Weights of a small GPT-style language model, trained from scratch on English Wikipedia.
Size: 22 layers, width 448, 5 heads of 64, MLP 1216 SwiGLU, vocabulary 31906.
Architecture: RMSNorm before each block, rotary positions, no biases in attention or MLP.
MLP neurons of a small language model. Each row is named by its layer, matrix (gate and up: input weights) and neuron, and shows model dimensions 32-95. Each number is 50 + 10 x the weight over its row's rms, rounded and kept within 0 to 99. A neuron's up and down rows have the sign that makes its largest values positive.
A block is one neuron, or neurons of one layer that tend to fire together. After each block is what it responds to, as a language model described it from the Wikipedia text at the highest values.

L4.gate610:48 56 61 54 51 73 50 54 47 72 68 56 42 57 45 52 46 59 66 44 52 41 40 49 34 51 37 44 58 58 72 40 35 49 39 47 47 51 56 67 57 49 38 58 53 79 58 49 52 65 69 58 68 55 34 41 37 52 48 62 47 47 43 68
L4.up610:44 39 43 56 46 54 44 48 44 40 46 53 56 53 49 59 32 52 50 50 35 45 31 48 50 68 51 55 70 39 62 36 46 45 56 36 43 52 51 55 61 43 36 57 38 43 46 60 53 31 41 33 52 79 37 44 31 38 57 42 67 58 57 64
Responds to: Words that open an embedded clause or pick out alternatives, mainly after verbs or prepositions: whether, what (asked what), either, both, each; also scattered word pieces.

L4.gate1174:62 40 39 53 57 39 40 54 65 34 51 31 54 40 36 64 42 61 50 42 47 50 54 67 38 45 58 57 35 52 57 42 32 56 55 51 42 53 49 47 39 43 37 52 61 42 48 44 41 46 52 44 34 44 56 52 53 37 63 66 44 44 55 36
L4.up1174:60 44 44 41 44 57 43 75 60 34 53 53 60 55 56 50 63 36 51 44 50 66 58 52 46 38 38 65 42 46 44 56 54 50 55 45 54 43 52 42 41 48 41 49 42 45 42 42 49 58 53 64 31 57 55 45 39 58 53 50 55 39 53 55
Responds to: Degree and quantity words opening a phrase, like completely, heavily, heavy, big, all, many; also first word-pieces of names or compounds in tables, like All-Star, Red Line, Jerry.

L8.gate243:32 60 38 47 63 41 51 48 44 35 41 51 42 56 40 50 71 34 63 54 37 42 56 58 53 51 36 51 40 74 37 56 53 52 60 78 39 23 47 41 26 60 58 58 56 43 69 71 41 53 47 60 47 50 50 61 51 43 63 53 46 41 47 51
L8.up243:68 62 48 51 46 42 52 42 43 50 55 55 39 52 48 47 48 46 54 42 51 54 47 70 45 29 49 51 53 46 49 38 62 67 46 33 50 36 42 38 55 56 38 46 40 40 75 47 57 45 64 50 35 57 66 56 50 47 40 63 41 50 48 44
L8.gate916:48 55 44 40 79 57 68 41 48 31 68 47 61 45 39 67 59 57 49 54 57 54 59 58 46 63 52 63 60 47 40 53 49 52 36 51 46 44 52 70 50 58 50 48 50 55 58 51 63 46 54 41 46 61 67 50 54 41 41 51 58 47 38 49
L8.up916:44 53 40 72 39 37 37 59 50 35 43 60 42 56 53 46 60 45 61 67 57 55 56 68 52 42 57 38 55 52 41 71 51 55 42 43 43 55 32 48 63 42 60 46 63 64 44 45 59 57 29 43 49 53 51 32 30 52 42 39 62 73 53 47
L8.gate1083:53 43 50 59 65 54 57 47 45 46 28 52 48 31 46 61 39 48 46 53 39 30 64 32 62 47 37 35 43 42 57 53 68 68 34 47 47 44 53 48 49 45 34 59 41 67 57 49 54 41 53 60 43 39 38 65 71 47 48 41 51 64 37 61
L8.up1083:42 40 46 50 52 56 55 63 50 39 62 50 38 40 63 71 56 56 44 45 47 63 49 64 76 52 47 51 62 36 60 48 46 42 62 35 43 50 52 53 46 60 58 39 67 39 54 57 45 40 41 62 53 55 35 55 56 41 48 47 48 60 37 51
L8.gate1210:58 44 47 55 49 36 55 41 50 43 42 66 49 46 53 65 51 38 35 32 41 64 66 51 55 56 39 33 61 55 47 43 45 62 40 42 46 39 41 39 44 56 45 45 49 38 39 43 42 55 52 29 56 50 53 52 36 54 61 43 59 48 42 59
L8.up1210:66 50 41 45 49 63 50 51 52 30 48 54 62 88 38 53 55 51 63 52 52 48 29 44 55 51 57 75 26 32 37 52 65 57 55 47 55 52 51 48 41 44 58 58 50 49 50 75 54 52 59 53 60 69 53 42 60 40 53 54 64 65 62 61
Responds to: Opening capital-letter piece of the first word after a heading or line break, often D (Dravida, Deshu, Depending), plus some mid-sentence of, to, in.

L8.gate30:48 46 57 53 72 39 36 58 53 68 43 60 51 37 45 50 33 39 59 61 48 56 44 49 74 51 53 39 50 36 64 39 39 55 68 53 61 45 38 54 36 34 44 68 68 50 55 51 54 48 45 43 31 52 56 49 42 41 53 46 38 51 38 69
L8.up30:56 56 58 54 59 44 56 59 41 61 46 53 44 41 63 48 60 41 48 51 54 50 35 52 54 68 71 48 53 28 63 57 49 60 44 52 49 58 55 50 67 39 52 49 49 45 42 56 50 49 40 37 51 45 58 51 33 47 59 51 47 42 60 54
L8.gate36:24 40 52 41 51 58 53 38 57 66 63 44 50 54 52 45 59 39 72 41 42 70 60 43 65 75 66 27 46 45 59 48 40 56 48 45 47 58 51 53 39 43 61 59 49 46 56 28 60 56 45 38 56 48 47 48 46 47 41 44 53 46 43 32
L8.up36:44 55 39 30 41 51 45 53 48 57 54 63 45 56 40 60 50 65 46 51 52 74 54 49 58 56 44 51 64 41 72 55 70 46 33 66 51 57 60 56 38 52 51 56 69 56 27 37 52 51 61 47 45 56 41 59 45 50 43 47 42 53 42 52
L8.gate392:60 49 59 58 49 33 52 40 55 43 26 49 63 57 44 58 63 59 43 56 59 34 36 58 50 44 44 66 38 56 50 61 48 42 86 67 73 55 40 70 34 40 54 53 62 52 54 42 53 58 48 55 66 46 57 49 40 69 51 55 40 46 55 39
L8.up392:62 51 64 58 55 33 37 49 42 39 48 48 46 65 50 56 44 71 48 42 54 39 57 58 64 44 37 63 54 46 59 54 60 50 58 55 57 55 66 51 48 48 48 64 49 46 51 47 50 50 68 44 54 48 38 47 57 44 57 49 38 46 73 48
L8.gate1154:61 43 40 44 53 44 36 65 38 48 63 51 60 45 65 48 46 54 56 62 40 40 42 48 48 66 49 43 35 42 45 74 46 51 36 68 67 47 38 52 56 48 68 36 43 50 57 38 52 44 69 53 54 49 70 51 45 63 67 59 49 56 61 70
L8.up1154:49 40 40 46 48 37 47 77 46 72 59 54 67 35 45 38 48 35 57 55 58 63 61 50 52 52 58 25 65 46 50 54 35 47 73 68 57 52 40 39 50 57 51 50 63 47 60 45 51 55 67 46 49 51 49 47 46 76 62 50 53 47 56 64
Responds to: Common adjectives or nouns that begin a fixed phrase or compound, such as real in "real time"/"real life", Modern, General, plus role titles like chairman, director, coach.

L8.gate202:62 71 36 56 55 54 44 49 68 74 51 69 59 49 51 58 43 55 56 66 57 45 54 60 52 37 47 58 54 36 35 46 50 51 50 35 55 44 58 36 51 70 44 38 50 37 39 41 64 40 63 48 60 30 41 57 59 52 48 45 43 60 50 56
L8.up202:47 38 67 44 46 49 45 58 48 42 40 33 52 46 67 47 43 57 48 61 69 48 41 47 35 55 56 49 31 42 76 52 54 46 41 49 31 48 18 53 70 74 34 30 35 44 40 53 51 49 49 56 52 33 48 42 57 65 42 55 60 49 53 33
L8.gate350:44 48 60 19 53 51 52 52 56 63 37 53 54 67 48 38 55 43 61 54 53 46 51 62 58 49 27 42 42 58 45 59 73 57 52 59 52 53 34 53 56 44 66 64 57 54 24 37 41 38 67 62 38 55 40 51 66 54 38 57 67 70 57 57
L8.up350:62 50 39 61 37 69 69 56 56 50 48 38 56 43 44 53 38 50 50 46 52 49 50 37 60 46 62 50 41 50 30 63 38 67 55 49 54 48 63 44 54 60 51 50 61 52 69 48 68 55 45 54 53 40 49 69 64 33 66 56 66 42 33 49
L8.gate378:38 51 47 63 35 61 52 55 26 59 47 55 53 57 54 36 44 55 66 37 48 41 47 49 52 47 57 48 43 54 61 51 64 59 44 46 43 66 45 45 54 39 49 45 50 18 48 47 52 51 54 57 36 51 58 47 47 41 57 67 40 52 66 46
L8.up378:58 75 70 44 64 61 56 42 52 47 43 56 53 53 57 52 50 58 40 52 54 52 30 55 64 41 52 60 30 43 44 45 49 48 41 42 47 48 24 34 44 45 48 54 45 49 39 39 56 47 42 58 61 62 41 48 67 37 48 73 70 57 41 56
L8.gate1048:53 57 56 38 35 47 44 52 58 47 66 65 77 55 55 53 59 58 81 78 49 62 48 45 65 55 59 55 40 46 55 48 32 58 65 45 40 59 51 40 58 43 45 65 47 62 54 60 57 66 50 65 56 72 33 42 42 59 49 54 43 58 27 40
L8.up1048:63 48 59 35 47 39 61 60 48 52 39 59 46 31 54 51 30 42 46 57 69 33 47 36 61 66 50 59 38 39 38 36 43 38 51 50 59 51 47 56 53 60 44 49 24 30 44 40 50 54 38 41 62 63 37 57 53 35 43 59 51 44 56 47
Responds to: Main predicate verbs after a subject or auxiliary, mostly motion or change verbs followed by a particle, such as turned, went, grew, promoted.

L8.gate3:43 44 39 44 46 43 71 47 47 53 33 42 49 44 54 48 58 41 47 50 57 52 44 36 34 29 47 25 65 44 47 67 46 62 59 67 44 33 49 59 46 41 62 66 51 48 43 56 55 47 50 38 53 64 30 38 57 41 37 44 78 59 60 56
L8.up3:57 43 43 42 51 49 52 58 52 47 47 58 35 60 55 35 77 62 45 51 56 51 60 50 29 43 44 62 52 47 54 62 51 56 49 72 32 63 46 51 64 46 64 55 42 40 36 55 61 51 52 50 51 58 46 48 46 75 44 53 62 47 49 60
L8.gate198:59 63 36 64 36 57 40 50 41 57 24 55 24 56 51 52 66 58 29 42 47 61 47 56 63 40 54 65 56 50 48 59 47 45 57 68 61 48 50 36 52 49 52 59 53 34 43 47 56 50 41 58 53 42 53 47 59 60 38 49 75 49 48 50
L8.up198:44 35 63 41 51 42 67 50 42 57 54 56 46 34 32 49 60 43 24 43 64 55 48 60 38 55 44 58 49 37 47 67 56 56 45 55 56 55 59 50 63 54 45 49 48 60 42 41 34 41 48 67 32 48 45 40 65 56 71 45 49 60 46 67
L8.gate1137:66 42 56 44 44 53 56 48 63 59 36 35 48 79 53 41 60 53 43 37 41 46 57 38 63 48 56 57 65 46 56 67 66 55 65 62 60 51 45 40 45 44 46 61 47 48 46 53 43 43 59 76 51 37 47 57 54 34 49 46 61 41 44 59
L8.up1137:54 25 41 30 72 47 30 49 60 36 36 37 58 47 41 43 39 47 60 67 46 64 64 37 37 73 60 60 51 35 53 48 56 48 52 56 45 44 50 47 70 63 60 56 32 53 50 44 41 62 52 55 50 48 28 51 64 65 48 51 59 53 48 64
L8.gate1143:48 43 57 34 52 39 45 43 43 52 58 47 60 43 65 40 43 45 57 44 51 55 62 55 64 55 50 55 49 50 35 73 67 51 61 64 63 35 53 37 57 48 43 64 59 46 59 50 46 57 48 58 63 39 41 39 46 44 39 54 37 47 54 44
L8.up1143:31 45 46 36 59 46 36 43 44 59 48 46 65 66 31 46 56 43 45 63 71 60 45 62 51 47 72 65 59 60 57 62 57 49 40 65 52 65 61 49 50 50 50 53 55 37 48 28 43 41 61 30 46 54 67 26 48 41 67 42 50 48 49 38
Responds to: Quantity words opening a noun phrase, especially sentence-initial Most, plus all, several, number words (four, six) and percent signs in tables.

L3.gate28:45 34 52 52 45 47 59 50 50 39 25 38 56 45 59 32 60 51 36 44 35 36 44 48 49 46 46 41 52 36 40 53 59 64 50 58 63 64 63 33 36 62 60 44 41 38 60 67 59 45 44 59 49 42 56 49 45 28 49 58 62 40 26 58
L3.up28:27 46 44 70 53 61 55 47 50 54 29 59 50 44 49 38 52 46 47 58 31 46 49 33 56 43 54 43 52 19 40 48 59 47 41 58 47 70 62 54 40 55 52 55 50 37 53 49 59 40 38 40 48 51 52 58 57 24 58 39 65 52 50 53
L3.gate213:59 49 57 52 49 50 58 59 41 68 38 40 45 59 49 36 51 50 49 39 33 39 59 46 68 41 56 34 58 31 49 51 24 37 49 60 52 52 48 69 63 38 52 33 48 59 35 47 28 72 70 50 77 53 58 55 42 63 46 45 41 38 40 42
L3.up213:46 64 65 53 65 45 58 43 56 63 43 40 46 36 45 45 61 58 53 53 45 48 45 30 54 64 47 51 66 42 44 44 41 47 37 57 60 53 62 54 50 41 61 55 45 27 38 61 34 67 64 52 62 46 42 48 43 66 61 49 54 27 40 53
L3.gate663:36 34 56 48 62 45 46 46 60 44 57 32 58 69 52 56 65 49 61 50 39 43 48 50 54 57 41 35 28 34 65 47 37 64 48 61 49 47 57 57 41 57 43 57 51 41 47 51 57 51 48 36 59 48 48 55 54 53 53 39 67 61 37 53
L3.up663:55 63 64 39 47 48 51 58 69 43 53 48 54 57 57 35 61 53 64 48 45 51 49 37 60 43 23 54 40 38 50 43 44 67 47 49 60 41 52 53 52 50 40 53 54 49 59 63 58 21 41 49 66 39 36 59 61 53 43 59 63 50 53 55
L3.gate1149:52 49 48 67 35 35 67 46 62 53 61 55 50 50 37 48 58 57 60 75 52 38 49 49 38 53 52 35 55 61 71 59 59 59 49 38 53 47 56 55 49 65 47 55 42 62 73 61 61 69 52 55 54 36 56 50 49 43 51 63 44 43 35 55
L3.up1149:49 55 33 53 48 48 55 38 47 55 51 39 43 29 39 46 73 31 56 46 39 41 44 50 33 29 45 38 65 51 66 54 71 61 42 50 36 57 58 48 43 56 36 43 67 54 66 53 56 42 49 50 48 38 55 54 75 29 61 61 47 50 38 52
Responds to: Mostly words about water bodies and farming, such as River, Water (as in Water Resources), agricultural, Freshwater; sometimes name pieces and other nouns in lists.

L3.gate27:64 31 59 42 34 38 33 38 46 55 39 26 66 49 49 52 36 46 75 52 48 46 54 36 68 44 49 47 48 59 50 53 60 68 44 66 50 56 64 51 29 53 59 47 51 51 55 35 49 36 50 45 41 28 25 55 38 44 65 49 45 41 50 36
L3.up27:37 68 49 55 48 36 61 38 49 50 46 49 36 37 45 52 62 68 51 43 53 51 45 65 61 44 38 49 46 40 43 56 35 43 45 54 56 59 38 67 53 50 41 51 54 46 48 44 51 42 41 51 62 55 75 74 44 68 41 51 35 43 53 67
L3.gate367:41 48 64 58 43 45 55 42 64 50 53 43 67 46 54 56 53 60 65 53 46 63 48 47 50 57 47 51 48 56 32 38 42 53 39 62 51 45 65 49 61 59 37 44 56 59 49 39 58 49 42 32 53 47 52 50 66 46 49 47 45 45 44 40
L3.up367:39 56 44 58 47 59 31 48 54 45 45 51 57 59 46 65 50 49 62 48 29 57 31 66 61 62 44 47 64 61 39 54 38 44 48 40 55 54 42 68 55 35 37 52 51 50 34 64 53 28 48 53 47 54 58 56 38 51 65 51 56 41 51 39
L3.gate450:59 57 67 56 42 34 31 42 44 64 54 48 44 33 55 48 49 36 50 49 54 42 59 45 62 55 52 57 24 36 37 42 64 36 49 41 65 47 55 49 40 57 56 42 53 61 59 52 65 31 69 61 61 65 47 60 61 58 45 39 64 48 49 66
L3.up450:50 48 36 36 46 45 60 24 55 51 50 45 58 45 32 52 59 40 44 47 53 52 48 47 56 59 48 51 46 46 49 67 46 68 57 44 51 44 51 41 37 41 65 49 55 50 58 35 41 56 37 59 52 56 44 33 52 51 44 63 46 53 25 41
L3.gate973:41 44 33 47 60 43 65 40 64 58 63 66 57 58 58 59 51 35 48 49 48 35 56 50 71 54 32 50 30 35 48 57 52 48 49 35 47 53 29 46 55 45 58 37 52 49 54 46 51 51 47 58 42 45 52 69 56 64 66 36 44 39 40 34
L3.up973:71 63 39 64 38 53 65 39 42 49 43 35 58 56 42 57 43 51 40 43 50 58 48 45 73 52 60 64 51 61 43 43 47 48 63 42 54 47 61 46 64 49 57 34 34 43 57 63 42 33 71 58 44 34 49 63 57 56 59 47 53 46 47 43
Responds to: Single capital or short first-letter pieces that begin a split word, mostly names or abbreviations in tables and credit lists, e.g. N(ishiwaki), L(ōc), O(con), Un(known).

L4.gate962:48 42 47 60 38 52 39 64 54 48 69 48 43 56 46 26 50 60 43 57 42 52 44 50 59 46 72 42 50 55 67 65 65 30 45 53 55 37 44 29 59 56 46 37 41 53 46 42 36 56 55 45 51 57 54 44 41 35 43 47 51 58 43 53
L4.up962:44 44 55 68 30 43 59 51 48 52 44 38 57 55 48 18 40 53 39 63 50 46 50 49 60 39 69 56 38 32 58 52 61 44 27 22 54 55 41 46 60 43 50 57 57 49 42 44 45 34 76 52 46 53 42 39 42 38 49 43 52 38 33 61
Responds to: Mostly the word water and water-body names, as in Water Resources, Waterway, Underwater, plus US state and place names like California, Bay, Seattle; weaker scattered word-initial pieces.

L8.gate68:44 49 56 58 60 37 51 36 55 55 33 38 57 57 38 49 50 40 36 40 55 49 40 55 49 60 46 38 45 62 69 45 52 37 48 45 48 54 49 65 59 36 46 64 39 45 50 59 54 54 25 40 41 50 68 53 37 32 56 36 36 47 60 66
L8.up68:50 42 42 44 65 36 44 43 50 50 27 57 57 61 51 37 66 70 56 44 56 65 67 46 34 42 57 41 58 67 50 44 71 42 55 47 56 39 40 79 68 51 62 48 33 55 64 55 41 63 45 37 45 45 58 39 43 52 64 49 54 54 52 51
L8.gate450:63 63 38 53 39 46 35 58 46 51 57 60 54 50 58 59 40 70 57 44 52 53 72 51 49 54 34 49 45 55 48 51 64 43 48 55 56 59 47 23 38 58 55 62 44 41 65 55 64 60 48 37 49 48 69 40 44 51 49 42 56 36 39 51
L8.up450:63 47 40 33 53 62 37 74 49 50 60 49 55 40 52 40 51 64 51 40 40 33 50 48 43 46 38 61 55 48 44 55 56 44 37 59 48 57 64 48 47 36 25 50 55 56 59 47 74 64 48 42 54 45 43 55 66 58 60 59 55 48 53 66
L8.gate821:50 50 55 59 45 53 60 43 18 56 58 58 39 50 40 36 50 50 49 45 47 45 54 47 55 45 60 68 61 48 60 32 54 49 54 49 55 46 48 63 53 43 46 42 25 66 72 53 46 57 55 48 52 47 49 46 51 52 47 37 42 50 52 66
L8.up821:54 46 62 44 51 56 48 41 48 37 37 44 53 46 47 71 38 46 45 60 48 45 59 52 43 54 59 51 53 47 54 37 61 36 47 47 55 47 51 37 44 35 45 45 49 50 50 48 47 46 51 50 48 53 55 50 62 68 60 41 51 39 47 50
L8.gate973:45 44 46 79 21 53 62 66 36 68 44 66 61 44 39 58 69 62 44 66 40 47 45 40 44 48 41 57 53 39 51 45 36 44 47 61 60 58 58 45 59 58 58 43 57 58 60 57 55 60 73 57 49 51 35 40 44 33 45 41 39 46 53 63
L8.up973:50 39 62 65 33 43 73 50 46 64 37 48 47 47 38 57 61 44 54 65 46 51 57 51 59 48 44 63 38 62 47 69 63 47 49 44 43 42 42 32 47 63 52 30 56 47 61 44 42 55 70 49 42 51 51 29 40 35 57 49 50 62 55 43
Responds to: Column header words in wiki tables, especially the % cell after Votes or Win in election and sports tables, plus Notes, GS.

L3.gate389:69 40 49 55 40 59 55 62 38 39 56 66 56 46 58 48 52 31 45 49 60 46 67 39 45 55 40 46 64 51 51 54 51 53 35 38 37 42 62 46 49 28 58 43 45 55 29 43 60 40 46 43 69 53 54 47 54 70 39 49 55 55 36 59
L3.up389:47 52 45 53 59 44 47 58 52 58 50 67 54 47 69 37 56 44 46 45 44 56 48 53 65 45 47 54 47 43 43 47 46 53 45 60 51 71 53 48 48 53 63 57 62 53 56 59 54 52 54 61 63 51 57 71 35 66 66 49 50 51 50 49
L3.gate602:47 37 45 56 38 51 43 41 48 67 61 46 57 38 52 38 63 38 59 53 52 30 60 57 46 36 51 49 40 55 45 55 69 45 37 50 43 45 35 52 57 35 53 34 41 56 55 40 56 55 37 52 42 41 54 42 60 61 38 46 57 46 66 68
L3.up602:45 34 47 50 50 52 38 50 56 59 50 22 53 45 51 36 57 42 54 43 62 44 54 56 56 47 50 59 43 47 44 44 70 43 32 63 57 44 53 63 69 42 43 35 42 59 63 52 49 51 54 54 57 41 30 57 54 46 54 52 60 45 37 62
L3.gate1191:65 43 54 69 41 67 46 46 49 65 54 40 48 35 41 36 50 72 70 70 56 44 65 49 41 37 62 44 61 49 42 45 55 46 36 47 67 47 79 41 48 44 64 32 55 55 45 42 60 54 49 41 50 66 31 50 47 54 56 57 48 54 32 44
L3.up1191:32 70 55 35 39 42 43 54 46 51 39 37 34 44 57 39 49 62 58 57 59 45 43 32 45 44 47 46 60 35 40 56 52 42 43 56 59 49 51 51 36 38 48 56 33 55 45 35 43 42 36 35 47 53 34 46 39 48 47 43 51 49 42 53
L3.gate1206:65 46 55 54 55 58 41 65 55 62 49 50 48 64 48 45 45 67 40 59 45 49 57 46 57 45 42 42 53 47 42 58 62 52 70 49 47 56 50 49 56 59 65 38 56 53 61 56 35 60 50 57 34 47 62 54 42 60 39 39 60 40 52 50
L3.up1206:68 39 60 42 60 60 47 61 57 74 46 42 57 51 51 34 42 67 43 48 49 52 53 53 39 36 37 41 63 47 43 49 54 53 68 62 48 48 35 52 50 51 56 27 64 56 72 56 49 68 42 68 46 38 59 57 61 47 56 44 52 49 59 49
Responds to: Past participles of giving or conferring verbs right after was, were or be in passive clauses, such as given, handed, granted, awarded; weaker on whom and due.

L4.gate1003:52 50 60 64 56 53 49 49 53 46 47 61 57 50 65 34 48 42 49 34 36 55 33 62 57 51 32 49 34 46 56 46 56 41 48 60 52 49 52 64 50 50 61 51 64 59 38 44 65 32 63 25 24 42 57 35 53 65 55 70 47 65 40 64
L4.up1003:43 37 62 45 44 54 49 44 58 66 62 41 48 57 51 49 42 39 45 60 50 66 37 46 50 56 48 57 38 51 49 51 52 56 43 39 53 64 39 57 67 53 42 47 50 67 38 31 69 51 37 63 49 56 43 52 48 60 46 44 59 59 33 45
Responds to: The word right after "was/is/were/are", mostly passive participles and "not": was left, was designated, were not paid; also "rather than" and "No".

L3.gate12:55 29 44 52 67 43 61 60 39 61 58 45 35 62 51 45 54 52 60 56 56 44 37 48 56 47 28 54 54 58 36 45 47 59 49 27 61 46 61 51 28 33 31 65 51 49 33 53 63 62 57 47 51 41 50 25 49 44 58 46 42 40 54 41
L3.up12:44 38 57 48 55 61 43 51 34 64 59 62 24 55 53 62 53 38 66 61 56 34 49 47 45 44 39 54 38 41 53 32 41 54 36 24 55 45 74 61 44 58 43 41 63 55 49 62 64 53 58 58 44 50 47 40 46 53 62 64 43 54 49 54
L3.gate182:38 34 33 51 66 49 49 47 28 57 56 44 74 46 46 61 54 69 37 76 67 52 70 53 33 76 58 54 46 55 61 70 54 56 50 57 35 68 38 59 44 54 26 36 43 48 56 53 57 58 51 32 51 38 50 56 53 60 45 45 43 53 38 30
L3.up182:39 42 72 71 60 59 30 37 55 60 52 53 60 37 41 56 43 60 59 45 56 51 56 53 55 53 49 54 46 44 51 68 43 52 48 56 52 49 63 63 66 31 61 39 58 63 49 53 51 40 51 35 36 42 44 63 54 63 34 71 60 64 35 69
L3.gate197:59 52 57 55 41 47 41 38 49 46 39 29 61 46 70 32 58 50 44 56 56 39 37 57 51 45 50 38 54 44 53 49 23 67 57 45 43 39 44 57 46 46 54 79 60 53 44 66 40 53 53 47 63 44 54 40 51 68 43 43 53 49 63 65
L3.up197:56 27 54 52 45 55 51 41 38 58 53 47 51 50 57 63 54 62 53 53 51 47 51 71 49 51 51 35 30 66 41 59 41 55 61 49 55 62 37 32 43 52 34 60 52 35 41 62 39 60 63 46 34 57 53 49 52 50 49 59 54 54 56 40
L3.gate527:40 51 36 61 33 47 44 67 53 57 33 47 42 58 53 59 46 40 47 43 33 45 37 49 63 57 43 56 40 30 30 33 41 47 49 60 44 60 62 58 41 46 43 62 56 31 48 50 58 48 30 54 45 51 61 38 47 32 19 62 39 52 47 23
L3.up527:48 53 33 46 69 56 49 68 46 66 36 63 41 52 53 73 39 47 45 46 39 62 42 43 55 37 60 58 44 59 53 53 57 56 41 39 46 74 65 60 63 54 50 66 62 49 64 49 65 48 48 64 26 46 55 49 59 41 32 64 35 56 57 51
Responds to: Fires mostly on column-header words in wiki tables, especially % after Votes in election results, plus Title, Party, Language, Name; weaker on scattered name fragments.

L3.gate150:59 45 51 48 62 69 53 45 61 45 36 51 64 29 45 37 59 56 51 46 47 39 53 35 57 53 59 56 46 52 51 42 63 68 51 72 55 37 57 52 54 48 53 60 40 39 54 46 41 58 45 38 60 54 58 34 43 52 56 45 36 55 42 72
L3.up150:55 44 57 55 49 68 46 38 56 43 27 57 60 39 41 52 36 50 41 58 71 40 50 40 53 69 61 44 59 42 56 58 44 42 42 60 49 49 51 42 34 36 61 56 31 74 40 60 63 45 43 44 43 29 42 35 51 55 56 66 48 52 58 51
L3.gate203:37 65 49 61 59 54 56 71 51 69 54 69 58 55 57 55 58 40 50 58 48 36 43 52 57 35 63 47 52 47 44 55 41 35 43 32 58 58 58 49 31 45 36 53 37 57 35 53 63 47 48 40 49 57 62 67 60 40 63 34 42 46 56 40
L3.up203:39 40 49 49 58 50 41 58 62 62 47 28 61 58 55 42 50 43 45 41 62 56 52 54 35 56 57 54 47 55 54 51 52 65 47 48 34 41 43 62 52 66 48 50 54 35 57 55 38 61 78 61 34 43 56 42 55 61 51 73 52 55 52 56
L3.gate260:55 45 51 40 53 49 59 39 59 58 52 35 74 56 49 41 58 45 54 57 62 65 72 66 44 47 62 62 55 50 58 34 38 53 47 49 51 47 53 58 65 48 46 37 46 42 38 51 45 50 52 51 53 29 32 46 34 54 39 52 47 47 57 35
L3.up260:48 43 37 72 47 44 46 29 48 41 69 36 62 50 48 43 55 41 64 46 66 48 50 64 45 67 46 52 60 46 59 59 57 50 61 53 56 37 58 44 46 46 51 39 41 42 31 56 44 40 69 54 43 47 50 39 56 44 25 39 43 50 77 39
L3.gate904:57 40 33 54 51 30 60 28 38 61 63 48 29 57 49 58 45 50 47 50 44 55 47 36 51 46 52 58 28 45 51 49 14 53 53 52 57 50 39 80 68 50 42 44 45 47 44 45 44 76 51 58 43 41 41 55 59 31 52 41 45 44 41 55
L3.up904:59 55 42 57 44 54 35 34 66 63 56 49 41 47 43 44 40 48 59 35 63 49 58 49 46 59 52 49 42 62 49 60 63 61 34 44 42 46 65 62 58 67 50 37 42 53 48 62 46 50 57 53 40 46 43 50 77 31 56 55 45 42 42 50
Responds to: Two groups: quantity words opening a noun phrase (some, many, certain, %), and mid-word pieces of proper names in lists or tables (Kitts, Kessler, Dalsbruk).